Weights of a small transformer language model: LayerNorm before each block, no position embeddings.
MLP neurons of a small language model. Each row is named by its layer, matrix (up: input weights) and neuron, and shows model dimensions 80-175. Each number is 128 + 32 x the weight over its row's rms, rounded and kept within 0 to 255. Numbers have three digits each.
After each neuron's rows, "fires in" lists the words (lower case) most often at its 100 highest values on Wikipedia text that the model never trained on. A number after a token or word is its count.

L6.up993:146201142155116112159115133135167183158140180098132101123104120117163114108184135079136095116115140111110104090053125097156140105154161093125064161177206139147154064143122128152171162129059163186091117157111183146078161104091113129111134109147106125106146183137124102172106129102113101089
fires in: "an" 42, "anomia" 8

L6.up3:110108126118118175137138154119081161159087180067108152141093133161138114141090104151127159075082152116156118138107135070156137110088094127141126167131122093083189134108112096148063122110109039080085067120178077097101091070117164133149125138120129129125090091114114101160128162160174117129
fires in: "at" 28, "we" 7, "upon" 5, "about" 5, "ll" 4, "there" 4

L11.up1613:142188164071088113122072165134132152122126167066107062130146149142083130113176156128167077130077143147142153145169142157077076081095101130115057082130124156125101129144141135171148161092176123162077103120076147148069192118148169130123127135092143144169155144117133133148093135134129124142
fires in: "no" 22, "s" 12, "m" 10, "vol" 6, "c" 5

L6.up1665:139122141162140198070169124135151126186066100180135120114105094088126111125073151136166112105136152091153149153179143161157078134121121118154121126182111118123138146153135130156098153153153132141063113084129109194112129149088126028083112128159129138163119132137082126143044119057129196133
fires in: "first" 17, "of" 15, "that" 10, "best" 7, "only" 6

L6.up1564:083118158082103119179161074177178146177108081140152103180142136135052142164095170108129056157041132147118101142178149178108100134108118182141074122102100093164121040140098104117104052130162146176128208164117097208102131141110118180096101100148101116128164124130101115092098141135173133118
fires in: "as" 25, "in" 18, "to" 14, "for" 7, "was" 4

L6.up105:089144105137123098157134138126132145117124117111138091116170128129166123204191138124154153157121174140109070143102121128136159105116135135112183073092162122070122153130111166110080063152169096134141206144135161162126111152130090136092132164139113100123086160090160103150081049143115097125
fires in: "in" 36, "his" 8, "limit" 6, "write" 4

L11.up67:157139102061090149054091153113152128147139134158165129172127112147150126128138084128140118095144155090103130083204131132124161082094150131115123109157155183118157165126152170121093130138148081126098174134129235103111141151136164115148090115154126115146144107136125125099117143152190080150
fires in: "in" 53

L11.up1024:146125165124117144122066113085116156071159171063152107101148095167084144131141090062103152160125092128111082057058179065175119155093163132135122093167138099067103100090162085129076198131128120143106100117090125171119144070104134144097116122093154070100132133160163070155140131121070153110
fires in: "an" 99

L6.up1178:178103102159120128132076118127106185170073105121136120187140097131110186073115107085153141182118189135193113155149131101168111149080173141094174122058148113128170081117180126148039159134145085137126099126151093163081142150115084170101166136107137087095158168154070167125072140096048145116
fires in: "after" 23, "began" 9, "of" 7, "to" 7, "for" 5, "begun" 4

L6.up995:161124148169059136127142132052112101123137130163135077082052158103116143155090126169144075147096088161083119125115157116140125143186124145139165112076161139160114132161134123153125139158165154138135074104155117122130104085078128099142087120118120145084137096069108147129100091066056120156
fires in: "in" 29, "a" 15, "within" 8, "as" 8